Weights of a small GPT-style language model, trained from scratch on English Wikipedia: attention and MLP in parallel.
MLP neurons of a small language model. Each row is named by its layer, matrix (up: input weights; down: output weights) and neuron, and shows model dimensions 32-159. Each number is 200 + 30 x the weight over its row's rms, rounded and kept within 0 to 999.
Before each neuron's rows, "fires after" lists the tokens most often just before its 100 highest values on Wikipedia text that the model never trained on. A number after a token or word is its count.

fires after: "\n" 58, "==" 4
L4.up128,203,203,181,171,247,186,190,205,193,237,195,241,246,263,252,187,136,175,183,165,193,177,186,218,253,149,216,245,210,190,187,214,234,165,239,198,241,244,154,222,160,201,216,261,170,161,234,123,171,144,200,236,182,203,231,227,200,226,197,205,198,164,191,224,205,228,170,205,179,224,186,235,226,205,135,196,188,213,219,216,172,183,177,200,197,260,166,268,187,225,227,202,175,179,252,172,195,223,232,161,205,255,212,167,202,152,228,182,189,216,194,158,180,219,224,204,231,202,215,127,239,188,202,226,195,182,198,229
L4.down128,193,184,191,204,195,187,172,178,231,154,149,207,169,200,148,227,273,215,262,195,170,154,239,197,145,211,183,178,250,192,204,190,184,169,180,236,143,186,226,181,194,166,211,174,230,232,156,211,218,229,204,213,203,207,246,237,204,183,234,182,209,198,162,183,224,157,228,232,242,242,179,217,137,200,221,179,240,251,207,168,226,215,224,221,186,193,217,194,219,184,189,173,199,193,195,212,226,205,219,190,205,182,198,250,201,270,270,213,230,176,169,236,240,205,212,175,187,133,199,217,142,237,155,245,224,202,187,205

fires after: "2" 25, " March" 11, " November" 11, " February" 6, " July" 6
L7.up648,196,133,187,196,166,172,241,168,264,217,160,169,149,173,201,229,192,214,263,246,194,241,177,181,180,219,239,188,186,203,162,227,171,131,217,266,200,227,216,198,181,164,173,164,179,184,239,229,226,205,215,213,206,159,179,212,222,242,201,245,194,223,207,190,207,235,186,154,204,159,227,168,189,213,221,187,169,218,159,248,218,228,240,198,179,181,199,158,177,228,227,151,207,146,156,250,150,189,201,184,202,228,172,189,223,240,241,163,185,222,228,193,231,215,218,187,207,183,228,169,253,160,237,196,157,207,218,193
L7.down648,213,208,177,211,203,201,252,197,261,175,169,220,218,203,224,160,196,188,215,159,171,168,204,177,196,176,205,199,229,174,236,122,218,233,173,192,242,222,246,206,215,161,171,170,194,194,157,158,191,226,132,205,199,224,257,212,194,183,221,174,243,191,168,229,207,193,169,224,197,287,194,285,256,179,145,227,178,139,203,210,180,235,179,216,254,193,190,214,177,213,186,214,217,207,207,172,210,250,246,188,185,218,178,205,145,146,214,173,232,156,196,196,204,171,227,196,205,217,201,214,223,194,147,228,199,208,211,195

fires after: "," 82, "0" 4
L7.up352,233,229,233,188,251,174,212,201,236,197,200,195,107,217,255,180,214,230,226,211,194,220,226,173,208,208,178,226,257,165,150,207,171,180,186,206,196,226,151,220,147,151,203,215,243,181,211,200,247,211,231,225,163,230,197,196,149,179,202,241,209,252,201,216,202,203,238,250,173,194,155,179,212,180,184,214,148,203,274,200,148,238,215,216,175,240,237,234,164,262,189,215,158,228,223,195,219,207,174,210,205,151,176,194,171,189,231,203,150,171,196,155,177,242,216,225,186,178,181,203,168,183,176,183,236,207,145,166
L7.down352,232,167,183,229,199,162,197,192,202,268,143,260,196,226,162,174,265,219,229,241,158,223,187,173,220,223,190,187,218,213,215,188,203,248,216,176,218,177,203,159,214,235,143,272,216,229,207,226,182,178,220,200,205,166,174,196,178,204,185,192,273,192,209,247,194,222,198,212,234,236,223,255,217,159,239,181,190,138,186,224,229,215,219,209,225,188,140,264,196,167,198,165,231,197,246,209,217,208,236,223,180,238,199,149,179,182,236,195,160,155,153,166,188,164,235,188,211,275,204,177,248,183,201,234,208,216,183,164

fires after: "\n" 34, "|" 19, " \"" 8, " (" 7
L4.up212,230,203,205,177,200,131,230,257,218,167,168,180,178,241,180,220,207,219,192,200,232,191,232,212,253,184,227,221,187,156,150,204,217,128,179,214,191,219,185,252,238,195,199,238,253,151,231,203,186,170,226,222,233,147,196,227,173,203,153,137,222,203,178,224,202,240,185,229,212,154,249,241,239,195,160,192,192,235,158,241,216,194,184,210,263,184,194,197,169,229,184,224,183,173,158,194,169,142,188,208,196,174,210,265,239,239,213,225,171,193,235,124,197,181,256,127,227,176,222,182,193,194,188,197,184,206,182,212
L4.down212,277,185,154,198,227,260,172,107,175,241,220,191,180,191,184,247,189,185,163,231,204,220,155,188,145,212,168,206,158,195,220,178,233,264,250,216,190,211,196,200,218,191,192,217,191,243,181,223,182,250,223,200,123,207,176,168,211,169,190,217,188,206,230,166,271,159,205,150,209,208,166,199,188,205,210,209,222,180,209,207,203,201,245,228,169,189,203,226,198,198,172,174,209,230,154,254,222,226,206,196,188,198,217,167,196,173,187,189,242,182,221,209,224,210,171,240,133,174,131,228,174,217,238,222,191,189,223,209

fires after: "." 22, "," 22, " that" 8
L4.up174,213,234,175,234,186,180,197,188,227,215,232,196,251,182,205,206,166,195,242,239,230,195,190,200,170,155,177,163,174,238,237,196,232,222,224,222,234,169,194,188,186,217,255,292,240,205,193,250,210,212,226,205,225,214,199,147,214,215,198,210,239,217,178,215,213,247,222,169,157,226,229,221,230,186,171,168,250,184,174,206,197,239,116,197,178,238,160,176,187,204,175,177,223,230,209,138,204,213,169,170,146,187,214,202,145,215,213,209,229,140,133,218,174,210,166,219,216,169,137,222,173,244,241,184,230,198,183,148
L4.down174,242,189,155,187,141,205,207,189,207,216,145,172,224,201,251,214,197,183,183,188,219,216,235,190,247,258,180,197,194,183,174,209,232,171,151,217,206,257,204,199,229,220,153,207,178,207,206,198,194,154,142,220,231,244,244,235,177,228,174,217,245,242,214,147,242,164,180,261,210,149,214,206,202,174,220,218,218,221,204,191,236,183,213,222,175,203,172,223,198,210,208,156,214,225,204,215,254,163,176,228,216,249,208,201,212,230,214,193,188,196,243,149,193,191,213,253,214,177,166,153,190,120,239,209,174,208,149,210

fires after: " |" 43, " –" 18, " " 9, "1" 4, "2" 4
L3.up245,173,203,191,197,207,194,182,214,208,180,219,249,225,266,173,234,180,175,205,156,193,162,201,238,145,119,185,196,190,194,155,251,177,225,182,221,216,219,146,202,215,240,237,168,207,214,246,134,185,207,192,224,201,231,181,230,247,190,196,252,238,145,155,174,171,207,196,168,192,205,257,189,210,210,240,266,236,200,164,204,268,168,203,225,224,185,163,207,198,226,206,209,161,243,211,268,194,245,192,150,190,146,167,203,227,212,242,173,209,185,211,206,156,146,176,230,162,162,193,179,190,183,189,193,203,169,200,240
L3.down245,229,186,225,151,228,178,184,238,161,236,253,220,215,177,174,233,205,210,201,222,202,195,165,227,253,120,226,239,208,146,186,194,138,223,246,199,218,210,221,170,180,192,187,172,210,169,174,231,157,177,180,180,215,207,210,165,157,199,200,219,203,259,226,186,157,208,232,197,237,259,159,140,189,202,188,213,225,188,155,205,180,216,223,210,209,231,185,251,146,256,146,244,159,177,216,176,185,238,198,206,205,189,203,234,177,213,227,164,200,226,198,195,222,189,194,227,175,189,212,223,200,166,208,236,164,207,192,184

fires after: "0" 31, " in" 20, " Cha" 5
L7.up482,222,176,180,163,204,207,196,173,171,205,194,261,216,196,173,183,186,252,225,180,142,198,230,168,209,179,162,210,225,220,225,232,142,177,216,227,206,215,209,149,220,216,241,182,219,184,253,210,169,205,194,231,230,175,194,168,175,245,232,232,212,214,190,186,171,233,208,246,183,202,164,196,216,209,227,207,135,204,173,200,244,233,192,190,284,208,138,144,186,210,252,232,227,173,200,139,187,206,218,141,163,195,147,159,210,220,216,187,180,193,198,172,128,134,224,240,256,190,172,200,199,152,185,185,224,219,227,177
L7.down482,206,186,211,195,148,192,202,280,258,200,154,186,198,253,196,209,204,154,214,214,258,155,151,228,220,225,217,162,237,153,234,248,125,203,223,210,249,194,222,225,199,233,196,118,240,243,221,190,173,180,185,186,167,208,134,252,233,178,167,141,228,186,234,161,217,177,181,183,150,163,220,162,231,188,170,176,222,255,239,183,188,182,200,222,227,138,232,236,195,189,190,211,175,198,212,219,171,212,202,200,195,209,235,190,208,204,195,141,157,205,199,138,189,225,169,157,218,220,213,246,230,218,183,155,224,209,162,183

fires after: "," 75
L4.up110,212,219,228,244,219,161,198,203,207,203,194,165,213,170,195,167,170,262,233,185,255,235,192,204,173,249,163,190,170,146,233,209,173,194,189,218,219,202,214,183,188,227,191,159,202,204,184,236,223,202,161,193,212,140,247,187,207,215,160,185,253,173,199,176,223,202,212,155,187,161,223,120,197,167,196,212,161,220,253,220,211,204,231,165,228,219,235,262,180,225,229,242,171,216,193,164,199,130,201,234,186,225,251,184,162,167,259,204,171,144,188,227,200,177,172,181,181,215,132,215,201,208,254,262,251,218,166,193
L4.down110,257,204,218,210,228,201,232,208,180,199,210,205,151,190,172,166,180,207,223,205,165,175,208,184,214,195,236,227,193,238,192,152,157,226,204,238,180,180,177,238,249,199,218,189,210,265,239,199,158,171,178,268,210,258,172,197,224,267,223,215,185,164,141,220,161,217,238,214,232,204,158,162,192,222,222,161,227,249,192,220,207,190,128,161,194,216,154,218,229,246,257,238,160,127,186,215,238,190,223,183,223,170,184,176,236,197,149,230,206,215,156,206,179,218,167,181,211,214,168,237,187,214,189,223,176,142,175,152

fires after: "," 50, "." 14
L4.up163,211,223,192,211,221,204,211,176,197,173,170,159,197,103,184,274,145,231,235,223,258,154,209,204,229,226,177,257,168,192,186,215,212,198,202,205,233,195,214,171,171,175,165,209,219,149,218,182,190,227,150,214,158,203,183,199,199,195,219,151,155,199,172,167,238,137,139,175,180,178,172,194,227,170,182,170,201,181,243,207,217,222,212,189,240,221,181,178,162,266,172,192,229,184,177,227,206,138,198,225,145,186,214,227,207,177,246,214,263,187,189,188,213,174,193,214,229,246,171,167,200,171,175,246,210,189,187,169
L4.down163,227,145,185,216,203,191,191,214,214,197,179,194,179,199,176,198,237,251,183,251,141,189,225,198,218,166,182,211,211,208,229,193,244,220,186,175,196,238,186,237,204,226,202,149,190,235,193,197,197,167,243,222,188,189,212,225,241,227,197,187,176,179,200,253,160,224,219,173,243,252,250,177,177,243,162,185,223,266,152,198,170,197,148,216,172,209,206,215,193,152,249,227,200,152,160,192,197,229,181,158,191,173,188,219,174,159,196,224,174,229,249,210,192,194,190,215,192,189,221,200,207,217,253,206,206,184,172,226

fires after: "0" 71, " " 6, "9" 4
L7.up475,269,157,230,211,191,218,215,205,224,202,210,222,229,198,238,212,203,205,225,194,191,247,236,190,188,197,181,181,215,187,213,225,145,186,244,216,248,172,214,162,210,195,208,118,157,158,192,190,138,208,171,189,178,131,221,243,162,219,209,201,204,211,226,243,175,180,252,204,160,211,169,174,207,181,247,205,177,214,228,170,176,184,194,159,258,240,132,223,186,184,220,186,174,216,224,188,196,220,205,207,227,244,245,231,225,206,208,214,236,177,207,171,186,217,226,205,183,196,169,221,242,176,148,233,170,238,236,180
L7.down475,251,204,200,165,150,202,198,207,157,223,157,220,227,215,165,205,223,166,218,210,227,164,199,187,183,207,176,157,182,166,189,201,190,187,207,154,264,208,189,191,196,223,123,210,217,213,180,222,210,240,247,175,167,175,174,223,220,248,215,173,215,150,262,207,231,178,203,207,180,199,196,163,187,220,221,205,226,202,218,208,186,190,190,247,192,156,124,198,179,114,202,156,246,181,247,239,212,210,148,221,194,229,173,231,191,204,227,157,139,254,208,165,237,200,160,195,186,221,213,188,209,182,190,238,226,197,195,281

fires after: "9" 65, "0" 10, " Cor" 7
L7.up734,233,236,223,185,159,196,162,159,260,227,265,202,199,222,201,247,221,182,194,190,187,186,198,227,219,182,208,201,202,196,192,235,140,198,133,201,185,131,236,185,193,192,228,199,169,170,281,210,175,214,178,159,129,163,167,198,172,177,210,195,197,239,242,186,188,243,208,241,217,147,156,181,216,235,222,211,193,187,207,206,207,240,190,178,175,184,215,229,198,206,212,192,128,200,207,151,199,224,205,220,233,199,209,179,268,192,225,160,237,186,193,246,179,196,240,180,181,226,206,260,222,190,222,193,195,253,264,158
L7.down734,211,217,214,161,213,195,159,230,198,219,213,162,134,122,183,204,222,233,224,224,221,205,178,122,235,192,205,229,173,156,210,187,229,209,174,247,218,169,175,165,170,214,202,168,169,238,211,164,188,181,215,220,209,208,197,214,131,195,178,205,204,206,178,240,193,184,217,170,128,203,207,205,238,166,214,207,157,104,175,169,241,218,191,245,272,221,257,186,214,178,227,208,164,213,258,186,190,210,216,178,199,129,177,170,207,167,194,169,217,213,203,179,181,201,250,174,194,197,253,185,191,157,186,242,218,197,229,144

fires after: "9" 52, "1" 11, " In" 4, "2" 4
L7.up27,255,165,227,252,196,203,214,214,238,177,214,170,175,224,158,277,232,210,225,194,198,182,203,163,258,176,231,178,190,235,249,209,228,199,227,185,239,165,191,155,244,216,229,202,154,175,231,163,164,193,186,225,190,230,174,258,222,179,197,159,232,220,198,196,184,199,155,174,226,177,167,187,210,148,221,152,229,191,225,187,215,185,202,200,182,246,218,203,184,182,243,174,225,186,237,215,188,193,234,234,159,198,241,113,242,239,168,189,196,196,203,202,207,169,222,187,289,207,199,238,191,141,178,264,226,202,210,168
L7.down27,182,212,203,204,197,155,224,177,148,263,210,198,229,218,239,144,196,192,197,211,184,208,248,289,173,173,169,217,212,146,176,179,203,223,175,165,182,229,215,223,262,181,179,234,204,183,254,258,212,206,243,248,202,215,207,199,200,169,201,163,159,163,197,226,203,178,203,234,176,178,209,179,213,244,158,191,116,209,173,184,232,206,196,193,221,181,192,165,187,210,236,210,205,184,186,227,206,144,159,174,205,180,149,265,226,187,252,178,151,168,199,159,154,191,213,247,185,191,241,156,206,182,199,170,187,226,217,249

fires after: " |" 60, "-" 6, " " 4, " G" 4
L3.up415,240,207,238,131,183,179,193,214,163,205,167,212,221,171,177,172,193,182,186,176,159,236,199,213,153,172,187,289,200,203,197,246,207,154,246,198,192,220,184,142,199,183,237,211,191,200,252,174,189,199,188,261,191,201,206,221,258,186,197,233,179,169,154,132,197,207,233,220,181,184,155,185,183,180,200,210,241,233,167,183,230,242,194,225,258,202,202,197,207,216,195,217,198,190,143,197,208,163,263,168,194,211,146,197,219,231,198,205,229,222,237,182,201,209,232,199,252,142,222,203,185,196,240,189,200,166,220,224
L3.down415,227,190,174,182,233,216,228,241,251,199,245,234,229,202,186,191,283,191,219,191,224,177,216,176,261,166,173,178,202,193,175,182,148,204,170,243,197,230,210,186,181,236,144,216,230,201,158,193,170,236,253,165,162,183,215,189,187,203,196,149,183,189,228,216,228,230,162,228,154,220,145,127,168,141,174,196,191,172,267,211,202,164,188,180,194,180,184,185,154,237,201,178,208,210,225,189,143,230,223,174,201,253,203,202,167,188,159,139,218,174,230,283,216,201,196,231,160,223,207,171,203,220,170,202,186,186,210,161

fires after: "\n" 36, " |" 15, " Team" 5, " Votes" 5, " " 5, " Candidate" 4
L4.up411,212,169,208,164,179,223,173,182,213,226,163,176,289,151,172,207,169,204,229,183,216,157,219,286,198,205,142,265,182,255,177,199,201,191,206,174,187,192,192,215,176,179,194,206,170,198,250,130,199,196,167,260,180,182,205,185,206,217,190,236,219,180,204,194,185,219,185,135,154,235,203,200,230,196,156,242,176,246,160,203,207,194,196,193,240,212,190,192,213,245,199,184,182,181,248,181,160,207,196,157,249,267,149,167,186,187,192,223,211,186,233,174,181,199,274,213,161,167,177,211,210,214,207,246,200,180,222,208
L4.down411,167,181,198,233,161,165,207,269,175,182,185,203,179,172,178,207,223,226,216,168,148,200,236,205,204,181,182,132,233,176,211,194,204,253,177,173,174,235,144,197,227,171,190,155,246,192,170,240,204,203,155,170,190,196,210,202,246,230,145,160,187,196,192,258,185,247,191,215,226,248,228,197,183,195,231,177,214,232,237,169,236,237,187,180,228,181,185,200,218,237,177,182,219,198,171,224,203,126,191,192,156,221,258,174,247,270,235,200,194,193,212,176,188,222,208,141,245,209,206,194,237,179,225,176,247,194,219,146

fires after: " " 43, "1" 15, "9" 10, "0" 7, "2" 7, "\n" 6
L4.up332,142,214,196,206,201,193,166,225,185,211,190,243,223,211,231,224,177,252,199,155,235,163,193,150,178,111,208,213,219,209,168,234,221,174,189,186,218,164,201,179,190,223,201,197,256,187,234,153,262,216,236,204,233,276,187,210,214,196,226,159,212,193,184,246,191,249,181,191,233,197,227,210,200,209,176,195,190,224,146,240,178,159,167,174,221,199,240,231,191,204,178,186,182,166,249,216,193,243,217,184,201,166,178,212,217,209,183,156,187,170,168,108,196,200,226,228,188,122,177,207,199,169,200,235,177,159,188,147
L4.down332,237,149,182,176,223,192,203,197,156,200,164,274,230,215,169,175,190,203,239,177,214,211,193,216,178,186,221,179,249,154,210,175,202,179,248,245,233,250,238,143,154,183,217,213,161,174,175,186,155,176,248,145,211,205,227,178,151,165,156,224,216,227,182,175,173,215,176,225,248,245,201,191,216,191,162,203,219,231,206,209,225,192,229,214,197,163,268,170,240,182,225,240,191,211,190,224,222,201,232,226,149,192,221,186,254,233,227,154,229,197,181,200,202,165,204,208,258,247,227,183,243,162,171,224,159,228,191,248

fires after: " |" 56, "%" 7, " Votes" 7, " " 6
L4.up525,196,173,214,207,228,183,165,192,241,188,240,210,202,185,142,226,242,214,191,129,158,186,205,199,163,199,208,186,194,252,206,168,215,206,207,213,223,197,159,115,171,254,217,224,187,226,191,182,224,185,183,284,210,223,203,161,242,252,203,222,167,215,211,163,197,180,233,203,186,174,211,223,179,162,197,309,209,151,253,167,232,224,225,182,231,104,180,195,215,210,158,204,179,227,220,200,181,192,194,169,245,252,198,223,200,196,188,216,184,181,194,198,179,201,190,219,225,194,175,167,137,193,240,205,215,212,181,170
L4.down525,211,192,222,183,187,165,259,189,188,226,241,210,220,131,216,202,151,224,215,195,206,189,258,206,154,235,193,208,193,154,217,207,183,178,256,202,166,143,163,216,293,179,170,201,207,142,227,150,166,152,208,238,220,229,231,202,208,265,242,179,207,211,222,196,195,232,173,237,222,220,173,194,201,212,178,174,190,238,171,234,214,261,149,209,208,189,164,199,250,212,217,178,212,206,184,218,165,214,204,169,211,150,170,205,196,181,211,198,221,253,217,213,199,239,180,199,195,175,183,172,164,183,200,181,214,231,203,208

fires after: "\n" 36, "History" 9, " life" 9
L7.up513,158,204,185,217,197,226,153,168,230,242,189,181,189,120,269,208,210,223,200,127,150,184,185,208,188,218,222,187,208,200,203,216,196,203,212,203,189,227,198,203,153,195,120,197,192,194,184,164,168,250,210,182,180,210,190,220,199,192,184,177,214,231,228,156,236,156,194,232,185,185,216,250,205,208,185,165,244,187,210,200,202,226,228,199,204,165,234,217,215,221,210,195,145,217,235,207,227,238,228,224,203,189,235,171,169,221,219,141,195,101,225,261,202,189,189,207,160,237,181,213,224,184,180,211,203,204,134,218
L7.down513,222,220,171,229,234,248,177,173,213,263,141,192,214,137,242,248,235,217,166,197,240,204,189,238,150,205,197,239,231,222,217,160,183,214,250,231,225,214,240,203,172,211,185,194,186,179,220,180,196,222,166,226,209,221,185,141,206,205,240,177,217,246,223,223,251,163,211,194,202,166,185,260,233,165,191,195,242,207,165,170,194,210,240,236,198,255,229,186,178,208,228,183,186,189,223,151,196,159,191,200,212,222,194,152,188,173,157,226,212,160,189,182,175,189,243,220,171,196,212,222,191,188,206,157,145,168,230,199

fires after: "\n" 58, "s" 11
L3.up82,177,279,188,217,228,215,152,259,182,236,202,280,187,187,199,272,232,198,167,180,171,248,177,190,224,196,219,183,176,119,235,197,168,211,200,194,165,187,231,156,182,173,204,224,186,164,174,265,172,206,227,232,235,235,181,183,157,230,192,203,239,189,186,188,226,139,172,206,216,196,198,211,217,225,195,236,246,228,193,173,227,147,206,163,259,200,204,198,212,250,216,161,167,213,268,179,205,238,194,124,230,263,191,179,215,224,207,186,213,198,193,199,182,189,211,181,216,238,177,164,196,155,173,206,218,176,194,205
L3.down82,250,171,247,175,165,247,172,207,191,135,214,149,187,226,213,179,190,206,202,211,205,161,185,233,161,202,194,217,135,235,235,188,218,212,231,179,212,240,212,179,160,177,211,192,187,196,198,187,213,196,195,204,175,252,190,200,142,241,198,239,141,179,270,148,180,202,182,251,158,144,180,219,201,184,252,175,186,163,194,216,167,217,223,209,201,237,189,238,172,187,209,194,244,219,213,192,199,241,271,235,171,195,159,187,191,163,216,199,175,213,178,226,198,204,139,185,188,182,134,186,195,203,197,156,156,188,236,192

fires after: "1" 37, " " 17, "9" 14, "\n" 9, "8" 4
L4.up398,206,235,177,219,184,207,223,215,181,224,175,213,228,153,196,189,194,226,160,167,210,177,199,208,247,174,199,249,235,201,188,215,139,187,213,201,232,191,181,200,113,246,232,205,219,234,237,172,210,176,217,214,230,209,183,228,265,157,236,271,153,203,244,219,141,180,169,199,187,188,211,197,213,213,159,203,82,229,210,243,169,178,195,211,225,184,186,179,192,240,190,187,202,201,243,221,192,202,190,219,172,151,192,197,241,169,247,184,181,210,220,175,198,155,199,177,213,201,188,137,238,196,150,172,231,192,191,192
L4.down398,219,173,236,218,219,154,204,165,192,186,182,208,165,204,257,228,217,166,240,199,197,225,231,275,199,193,210,185,204,189,214,186,209,184,185,205,157,226,147,158,267,234,149,190,219,216,185,190,206,189,227,206,196,214,183,240,165,236,157,158,211,180,172,134,219,138,188,217,170,199,159,168,166,213,244,250,221,201,193,204,212,142,207,212,158,197,203,182,192,155,194,226,202,217,166,180,187,168,219,219,203,180,236,131,210,205,184,205,227,178,163,232,229,194,196,220,233,218,165,278,207,215,231,218,198,184,185,230

fires after: "\n" 60, ";" 8, "6" 5
L3.up388,231,176,223,157,202,215,198,154,200,184,195,170,221,176,224,120,239,259,172,178,199,221,185,252,237,188,212,186,200,233,187,195,216,202,257,140,163,188,190,228,207,197,185,194,232,163,202,185,213,183,242,275,235,194,196,176,210,211,219,180,158,239,177,207,166,173,194,235,117,168,243,212,180,208,169,173,196,188,204,181,206,236,183,231,194,249,196,204,197,270,230,203,263,163,185,189,191,199,229,221,214,201,200,207,167,152,154,217,174,199,154,246,212,229,211,274,243,184,207,181,228,159,214,207,197,226,148,221
L3.down388,202,157,175,160,192,184,153,229,164,146,218,207,220,217,168,156,173,222,210,191,229,238,193,223,146,199,178,209,202,201,206,160,201,227,194,214,198,186,193,224,234,148,192,140,210,211,151,188,212,267,196,134,214,176,217,208,219,218,224,209,239,299,223,232,179,264,211,182,181,195,210,178,188,176,247,192,180,207,272,213,208,238,242,165,151,196,205,195,215,128,192,173,185,181,193,152,239,188,257,213,201,159,199,160,227,200,229,170,230,174,164,174,176,234,267,180,216,213,250,236,219,211,180,216,191,140,179,196

fires after: "," 65
L4.up376,176,218,178,200,234,177,354,250,224,160,203,213,224,182,204,214,191,225,223,182,183,282,166,183,184,216,188,154,178,210,148,190,174,152,168,218,183,165,188,163,181,168,208,280,202,150,146,181,227,196,177,190,189,196,218,171,185,193,255,215,245,171,228,183,207,180,236,238,202,220,195,149,223,168,200,177,197,211,200,200,176,221,210,188,232,227,193,159,152,245,218,206,244,204,200,204,193,185,171,226,176,200,153,181,186,194,230,163,208,179,199,164,200,219,148,231,214,210,190,179,197,218,182,276,232,210,176,213
L4.down376,189,163,217,192,196,151,202,243,248,223,180,229,157,193,182,186,223,153,211,170,268,233,250,191,215,213,206,261,243,189,182,150,241,246,238,181,230,198,205,254,208,231,121,178,198,254,248,219,185,168,178,227,195,228,224,257,195,252,202,238,208,187,154,171,229,217,176,239,164,167,162,185,241,235,203,226,138,237,223,195,195,217,212,165,249,213,192,176,204,131,227,175,165,126,189,191,164,209,228,190,236,246,199,203,234,177,172,174,187,189,184,218,188,174,208,207,233,247,200,231,220,191,172,225,144,197,202,193

fires after: " " 50, " |" 30
L7.up342,177,186,166,241,212,202,186,220,189,199,226,186,142,233,209,215,230,198,181,189,151,160,212,213,201,198,224,207,197,189,142,187,184,180,186,198,176,182,228,208,198,166,208,180,245,167,230,211,230,236,160,156,164,201,231,221,180,210,135,204,191,244,211,210,173,212,210,208,136,220,217,182,187,189,164,191,227,218,224,206,196,236,211,162,240,228,76,190,184,245,199,193,210,238,207,176,227,212,216,211,238,199,268,166,232,184,169,206,207,191,215,187,192,210,168,265,124,161,183,188,213,204,214,228,168,202,199,226
L7.down342,168,201,227,191,228,205,154,187,192,210,223,231,150,153,266,213,207,198,188,168,194,205,182,190,190,212,191,184,206,267,176,159,186,178,275,229,182,210,172,123,194,173,182,215,180,170,242,198,220,227,230,242,244,217,218,184,198,201,203,223,223,243,222,211,199,176,233,176,163,194,229,193,186,169,168,206,225,223,201,197,140,245,253,229,216,174,233,214,193,197,153,190,197,205,155,250,200,119,152,249,224,214,174,201,233,185,272,186,179,166,167,155,262,187,194,274,204,165,215,180,244,216,192,163,209,172,176,206

fires after: "9" 92, "U" 4
L7.up426,207,175,235,202,199,246,166,183,287,185,196,198,210,222,198,227,175,224,192,225,158,208,206,199,265,218,176,227,213,233,175,201,234,208,220,184,245,175,176,205,205,201,227,196,211,170,227,199,211,193,214,190,221,237,149,177,171,213,180,228,179,189,229,194,193,177,232,214,173,103,209,212,161,165,152,192,130,186,166,190,209,195,157,195,194,164,191,230,211,265,287,220,200,213,234,159,207,187,213,202,144,168,227,224,191,173,252,214,176,177,180,210,190,204,187,221,203,184,151,213,148,105,200,244,232,244,202,167
L7.down426,214,210,172,225,216,238,195,194,185,194,229,127,187,211,168,189,221,191,212,242,152,190,176,167,172,241,201,209,191,212,235,183,221,195,188,178,173,180,215,197,217,229,156,195,233,259,228,196,184,175,219,265,205,140,225,182,219,233,219,209,230,190,190,168,165,182,157,205,145,229,186,195,234,200,238,215,165,116,171,207,154,164,249,266,200,171,212,190,177,203,209,179,205,222,259,201,199,212,215,178,216,151,168,200,193,145,184,179,169,152,226,168,198,199,234,200,274,209,226,176,197,222,187,225,220,199,113,167

fires after: "1" 64, " Ma" 9, "E" 5, "A" 4, "2" 4
L7.up483,187,199,219,233,166,186,234,218,209,182,185,213,183,198,199,262,203,223,208,165,128,180,244,188,194,172,151,177,209,207,237,210,194,190,154,197,220,184,172,178,217,198,197,182,220,179,175,187,209,213,239,219,165,230,202,185,216,162,186,223,228,211,181,246,230,214,211,219,140,195,226,216,246,260,193,165,248,193,210,194,229,182,183,177,226,135,227,219,242,179,258,176,270,207,213,247,208,162,221,237,113,137,193,193,257,232,162,209,190,203,182,148,188,180,240,252,156,175,194,167,199,140,215,224,210,239,195,167
L7.down483,205,206,212,147,224,168,176,176,182,257,195,195,187,206,204,187,215,187,171,207,238,190,174,196,203,229,194,222,208,244,151,138,222,208,254,210,198,241,193,214,203,201,180,227,206,202,196,168,151,216,185,194,236,214,158,211,113,205,232,165,202,157,232,172,203,182,186,192,160,150,177,195,198,178,209,227,212,147,195,225,178,208,234,234,203,172,280,200,227,197,203,191,183,162,180,237,176,222,179,193,220,218,149,132,181,147,178,180,221,238,174,206,196,230,232,223,230,258,195,177,185,207,194,152,234,199,175,149

fires after: " " 70, "1" 11, " (" 7
L4.up719,241,194,271,200,200,204,226,205,183,221,190,244,182,178,223,183,193,191,173,196,189,214,237,256,175,172,162,202,244,182,222,217,173,188,227,215,283,170,251,189,181,216,211,226,163,188,177,233,135,215,187,285,184,188,181,175,217,197,201,186,186,207,194,186,191,179,171,228,206,182,187,228,169,181,198,151,207,242,157,158,170,124,136,190,232,211,197,232,190,203,156,202,259,242,228,180,188,193,238,236,151,201,183,175,246,187,297,191,244,208,214,188,234,204,178,192,189,196,194,194,196,155,239,224,204,224,194,226
L4.down719,216,199,203,193,208,126,210,227,181,212,46,257,182,223,219,190,167,193,191,173,174,195,228,224,197,185,199,191,215,181,228,209,186,180,201,184,353,222,213,198,216,241,219,206,130,188,164,206,170,214,198,207,166,181,190,207,184,221,202,210,207,201,186,220,194,192,160,239,213,181,192,169,194,211,156,167,216,259,212,111,180,184,168,171,208,202,193,187,216,195,203,192,197,208,270,189,212,214,231,210,194,194,178,164,208,218,199,195,288,208,202,229,222,182,212,182,216,204,207,226,191,167,229,221,190,203,207,237